From a checkpoint of a small transformer trained on Wikipedia.
Architecture: LayerNorm before each block, biases.
Training: a variant of Adam for these matrices, 887M tokens, 3806 steps.
MLP neurons of a small language model. Each row is named by its layer, matrix (down: output weights) and neuron, and shows model dimensions 64-159. Each number is 200 + 20 x the weight over its row's rms, rounded and kept within 0 to 999.
Before each neuron's rows, "fires before" lists the tokens most often just after its 100 highest values on Wikipedia text that the model never trained on.

fires before: "==", "In", "The", "==="
L2.down375,195,223,202,170,220,223,201,197,173,200,215,205,196,200,173,189,180,218,227,198,241,210,189,207,223,210,219,197,206,219,190,173,194,165,189,137,176,198,223,223,179,189,207,201,185,213,187,216,233,194,196,236,201,174,192,152,177,168,152,194,182,189,213,231,210,179,178,187,200,196,202,220,213,265,149,213,203,212,188,208,202,190,196,220,165,184,201,211,213,214,216,197,208,170,226,200

fires before: " |", ".", " the", " born"
L9.down219,179,219,179,204,179,193,211,199,202,205,198,237,197,205,214,197,183,175,185,214,165,150,229,195,229,222,163,180,202,222,202,181,180,187,215,232,212,195,173,228,208,182,246,214,219,194,203,180,181,224,186,215,206,208,186,196,212,222,206,191,194,240,198,204,182,229,217,229,198,199,242,163,161,177,214,202,198,184,176,182,191,205,185,202,182,239,191,216,201,187,202,169,184,182,186,185

fires before: ",", ".", " in", " and", " for", " that"
L9.down85,206,197,200,217,192,204,206,198,210,214,217,209,220,193,203,217,255,215,246,195,205,198,225,204,203,212,205,211,140,221,223,209,219,204,211,181,206,210,185,192,201,151,196,206,187,177,219,198,208,203,201,203,205,199,185,215,177,204,201,218,168,197,178,192,163,208,189,185,170,185,193,180,204,210,168,219,192,214,191,233,185,202,168,191,213,196,220,194,222,191,184,148,163,204,207,184

fires before: "\n", " The", " He", " It", " In"
L3.down1110,189,212,214,184,181,194,210,212,185,207,191,228,181,225,192,202,236,222,227,183,208,200,220,210,206,176,213,176,220,218,172,197,203,154,176,207,212,192,235,193,186,177,190,197,205,200,207,205,183,210,159,237,194,191,189,203,201,195,215,216,207,190,211,187,168,190,210,187,189,187,202,206,216,317,151,178,234,200,202,183,189,206,185,176,221,229,215,195,188,200,208,171,172,172,201,181

fires before: " as", " known", " the"
L7.down738,181,211,191,162,196,189,219,194,169,184,175,239,190,215,170,151,190,191,230,185,167,189,231,179,203,193,210,169,174,200,238,206,207,172,200,195,197,194,221,201,188,237,170,212,196,240,207,187,197,187,192,239,207,187,200,184,205,216,205,195,189,158,211,198,226,226,195,173,200,187,203,217,181,225,210,210,175,229,232,234,198,192,190,203,198,220,208,216,184,187,216,211,218,196,217,213

fires before: "==", "In", "The", "===", "A"
L3.down698,201,204,232,207,187,200,169,176,211,201,244,196,206,184,193,180,186,211,216,207,212,166,201,208,201,199,192,218,205,182,189,174,174,208,222,194,214,190,208,197,165,212,191,191,192,178,206,206,200,179,217,187,181,215,183,182,191,173,193,208,200,160,211,194,184,212,200,192,180,209,209,232,196,255,168,188,191,221,201,174,213,232,215,220,156,183,200,177,190,202,174,203,208,187,208,199

fires before: "\n", "In", "On", " In", "He", "The"
L9.down194,200,206,233,207,189,197,210,194,225,193,172,172,194,210,221,188,223,171,217,220,211,186,188,215,193,175,203,232,199,223,211,207,158,219,180,208,181,208,191,211,184,156,185,193,190,212,200,212,150,221,181,206,250,190,179,233,221,178,225,212,194,203,215,210,180,170,203,198,216,213,209,185,205,334,161,182,190,221,178,162,209,194,215,181,233,204,219,178,189,210,223,170,233,200,215,206

fires before: "|", "\n", " |"
L10.down282,205,212,157,208,211,212,187,191,212,172,216,242,188,227,178,194,231,193,192,211,209,196,208,176,204,196,194,187,194,155,191,176,228,181,208,218,195,181,193,210,204,187,192,203,209,205,164,154,190,213,186,225,157,206,150,201,193,216,201,169,189,216,198,212,176,207,175,211,211,177,217,171,188,159,192,177,179,226,195,206,208,204,189,182,208,207,188,212,193,204,186,228,211,189,199,194

fires before: " on", " and", " in", " of"
L7.down2,205,176,194,171,227,218,215,222,213,210,200,196,188,211,221,181,226,237,213,194,199,174,193,193,210,220,238,190,165,227,226,217,209,175,188,185,177,212,221,205,196,184,181,194,197,190,210,142,214,184,170,221,180,210,183,183,203,201,203,220,167,173,204,190,196,216,180,184,169,221,218,214,210,193,225,183,212,211,200,208,206,171,232,196,200,201,214,193,217,199,204,182,233,167,168,184

fires before: ",", " of", " to", ".", " for"
L3.down733,203,195,189,210,202,192,218,205,173,193,153,208,190,194,196,239,210,217,173,212,193,217,204,226,224,191,200,200,165,214,182,194,209,191,181,225,213,204,194,238,190,191,237,195,208,176,182,207,204,192,211,227,221,222,191,141,208,178,203,193,187,207,214,157,210,196,177,205,178,203,169,185,229,201,189,175,211,198,197,203,201,199,205,225,193,208,206,194,163,191,215,185,183,174,198,225

fires before: " |", ";", ",978", "–25", "."
L2.down690,187,244,205,187,211,198,189,186,211,191,214,240,157,193,189,172,232,210,171,221,193,228,225,200,195,223,209,201,185,197,181,217,183,187,206,215,206,202,216,205,247,210,184,237,201,194,177,194,205,192,179,226,225,174,155,208,194,221,211,153,202,195,210,174,209,181,187,212,181,198,192,198,193,186,206,177,202,178,215,212,192,183,208,231,191,223,208,196,209,204,237,197,226,199,172,180

fires before: "===", "==", "•", "=", "The"
L2.down531,185,236,196,203,194,224,181,203,185,200,220,181,224,199,171,223,179,212,213,222,212,171,191,209,216,174,217,191,239,217,160,220,168,224,193,203,188,199,210,178,191,200,222,184,199,175,191,189,211,181,192,243,194,201,182,178,220,168,156,210,208,197,228,204,177,171,201,214,228,223,216,194,206,227,185,225,200,205,184,200,217,217,205,184,194,199,222,187,198,194,185,217,196,209,206,207

fires before: " |", " season"
L10.down188,223,191,193,200,192,194,179,194,170,202,189,231,166,203,231,201,207,221,192,223,213,223,210,174,259,188,195,190,158,230,198,216,167,203,196,215,186,198,195,174,243,183,239,186,223,196,196,203,216,231,199,202,190,201,204,176,176,217,223,241,182,176,213,232,198,181,196,180,193,212,188,238,226,169,159,205,178,188,195,203,224,235,203,203,183,200,203,205,219,192,181,216,192,192,201,189

fires before: " of", " at", ",", ".", " for", " in"
L4.down92,173,189,199,182,181,194,228,175,212,204,180,216,193,188,206,205,192,197,154,168,215,190,206,208,234,223,230,169,210,240,212,236,202,204,176,223,221,152,238,223,196,177,216,197,212,193,198,229,189,223,223,213,191,170,177,184,185,211,148,162,186,219,202,170,192,176,186,219,198,187,195,208,228,207,183,183,205,239,185,186,197,176,214,204,192,181,189,186,188,191,164,188,192,217,225,168

fires before: " |", "\n"
L10.down1154,177,162,224,166,199,192,214,187,186,206,183,193,198,222,231,205,194,224,183,202,206,226,194,184,220,196,221,210,193,207,213,218,174,224,225,235,212,182,220,201,188,197,212,210,240,169,207,209,219,163,232,184,193,195,208,163,185,209,181,196,214,178,223,217,187,221,171,195,173,186,178,193,216,244,196,221,237,170,201,206,204,243,221,190,190,191,203,245,233,188,183,182,193,212,198,181

fires before: " ", " −", " 3", "\n", " +"
L3.down1066,196,208,182,178,226,217,182,230,206,218,181,170,200,204,226,206,186,145,211,175,206,204,193,222,159,203,208,187,166,172,182,213,192,199,193,216,213,207,217,222,244,192,199,234,193,160,193,204,215,197,208,218,222,210,195,177,200,185,169,205,239,152,174,229,208,209,212,189,197,221,197,229,203,205,210,214,237,223,233,201,178,165,205,208,212,195,226,179,154,210,194,189,209,179,201,208

fires before: " a", " the"
L4.down273,196,183,195,196,157,243,204,224,193,213,204,197,187,209,201,195,218,226,200,198,212,222,236,196,208,206,195,198,183,225,188,171,183,194,209,186,196,189,162,200,216,234,196,203,220,198,191,186,204,194,178,226,206,200,193,181,181,215,178,170,181,167,204,173,186,185,179,192,207,201,153,204,217,209,207,188,155,209,202,182,215,175,184,194,194,247,170,212,182,224,235,179,241,191,216,198

fires before: " to", " a", " been", " the"
L10.down955,214,205,193,197,178,234,195,194,202,196,212,206,199,218,210,188,172,224,194,188,234,204,152,190,209,217,188,195,187,210,164,188,201,185,222,190,188,216,220,204,193,219,202,185,213,179,230,178,212,179,210,205,238,159,203,181,198,186,224,215,224,207,218,171,224,209,185,199,204,204,190,214,229,202,223,197,172,218,219,204,200,186,168,213,166,222,175,174,157,203,219,190,192,240,204,190

fires before: " |", " m", " million"
L2.down958,182,216,190,229,225,169,191,196,196,229,204,206,181,199,189,207,160,210,160,190,223,202,190,192,226,191,188,189,169,225,213,203,201,189,212,243,183,195,188,186,189,204,211,196,211,204,224,211,182,204,211,211,204,208,190,217,214,184,186,196,175,195,194,178,172,184,243,184,178,196,236,210,195,184,190,222,172,197,175,203,210,196,223,202,181,194,214,181,212,181,172,201,164,197,194,228

fires before: " |", " ", ";"
L7.down113,218,212,167,201,204,178,168,188,241,185,185,197,195,202,203,205,195,183,203,214,193,216,199,211,203,244,169,173,174,199,203,193,178,181,225,207,184,175,172,183,213,197,203,257,198,191,190,194,205,206,214,208,163,215,188,203,223,220,197,163,211,208,256,206,218,210,189,240,202,266,231,176,176,146,190,217,199,162,212,183,237,228,196,222,203,218,187,152,239,215,182,224,222,229,200,184

fires before: " |", "\n", " The"
L9.down3,187,224,242,162,184,176,211,206,176,201,161,191,203,187,203,178,195,214,208,228,242,210,190,233,228,187,192,200,216,203,174,164,222,173,198,200,213,225,229,200,185,182,203,230,186,184,198,218,207,203,171,193,238,197,162,207,202,189,200,228,201,191,201,192,179,183,190,191,170,201,205,173,229,302,142,181,233,194,181,218,217,175,206,215,195,227,182,219,204,171,229,174,179,177,192,217

fires before: ",", " the", " was", " is"
L2.down551,201,193,166,182,189,192,218,232,212,201,191,142,207,187,227,207,182,185,208,180,175,202,189,214,154,215,178,213,191,181,191,166,193,194,225,200,221,196,218,208,190,213,191,184,202,211,174,197,186,190,208,211,231,191,195,199,171,230,193,207,188,205,237,205,197,192,209,179,249,183,171,189,200,214,207,189,220,167,206,221,204,181,184,189,182,211,167,226,213,200,177,181,241,216,230,220

fires before: "\n", " The", " It", " In", " On"
L10.down1219,191,184,217,188,193,192,181,216,216,209,177,190,171,200,179,189,211,197,213,201,205,200,218,225,229,181,201,202,209,193,202,214,176,204,224,192,216,176,187,201,178,210,202,230,206,184,215,215,181,204,167,204,204,217,186,203,217,192,192,230,220,209,222,194,186,192,189,212,194,207,171,204,215,367,186,182,219,202,185,189,212,200,214,205,197,208,172,228,182,192,197,167,204,188,211,205

fires before: "-", "|", "===", "The", "In"
L3.down772,212,181,195,192,183,222,183,184,213,216,185,193,179,203,184,211,203,242,238,232,231,138,196,162,200,209,205,199,198,185,173,230,164,219,219,154,193,191,226,228,219,187,184,182,169,218,204,225,203,165,202,210,209,207,198,183,142,159,174,186,194,211,242,223,249,219,202,216,196,203,191,206,178,208,208,196,186,200,165,206,223,176,182,182,186,159,184,189,192,161,195,228,241,188,191,208

fires before: "|", "\n", "-", " "
L4.down425,187,190,194,156,179,213,168,207,183,205,216,190,181,241,177,214,218,161,211,233,224,211,187,203,177,193,188,222,203,208,204,216,203,202,208,199,202,233,204,188,189,172,242,234,223,231,185,221,177,212,210,183,227,173,189,182,191,214,195,181,233,193,195,216,193,199,222,218,202,216,199,181,210,201,215,217,198,216,247,232,224,197,212,208,228,206,206,158,203,205,225,217,220,194,235,179

fires before: "\n", "-", "'", ","
L9.down141,203,204,192,178,209,175,206,165,172,199,179,238,183,227,241,224,258,244,220,195,193,195,219,165,187,195,236,186,205,193,215,185,173,183,202,194,183,183,223,195,187,193,207,197,185,166,185,186,214,182,218,190,166,200,202,204,186,217,184,198,179,233,197,228,224,220,190,230,202,187,218,170,226,206,178,215,190,211,203,197,206,177,224,227,184,201,179,243,207,193,158,223,243,188,183,176

fires before: "\n", " It", " In", " The"
L2.down1037,203,247,183,190,219,163,212,174,200,190,191,223,214,204,193,206,205,249,209,196,212,207,212,206,215,206,204,206,200,218,178,187,188,138,195,205,228,178,207,205,181,193,201,188,189,179,209,209,172,247,184,204,160,192,199,228,182,200,200,201,200,201,202,229,192,197,185,176,194,203,215,183,194,331,145,189,228,199,205,190,194,195,183,191,221,208,210,210,196,199,178,201,214,170,194,194

fires before: "\n", " The", " In", " This"
L2.down844,180,255,185,195,202,169,220,196,190,202,192,183,199,196,230,180,189,183,182,197,193,188,213,221,197,206,190,218,212,209,242,201,212,145,215,214,232,254,199,192,198,203,208,224,197,183,231,234,188,205,167,194,166,213,164,202,231,219,172,220,196,206,186,203,169,202,208,188,190,195,215,183,210,235,195,191,238,178,216,192,239,189,159,207,181,213,187,196,183,214,222,198,142,180,182,216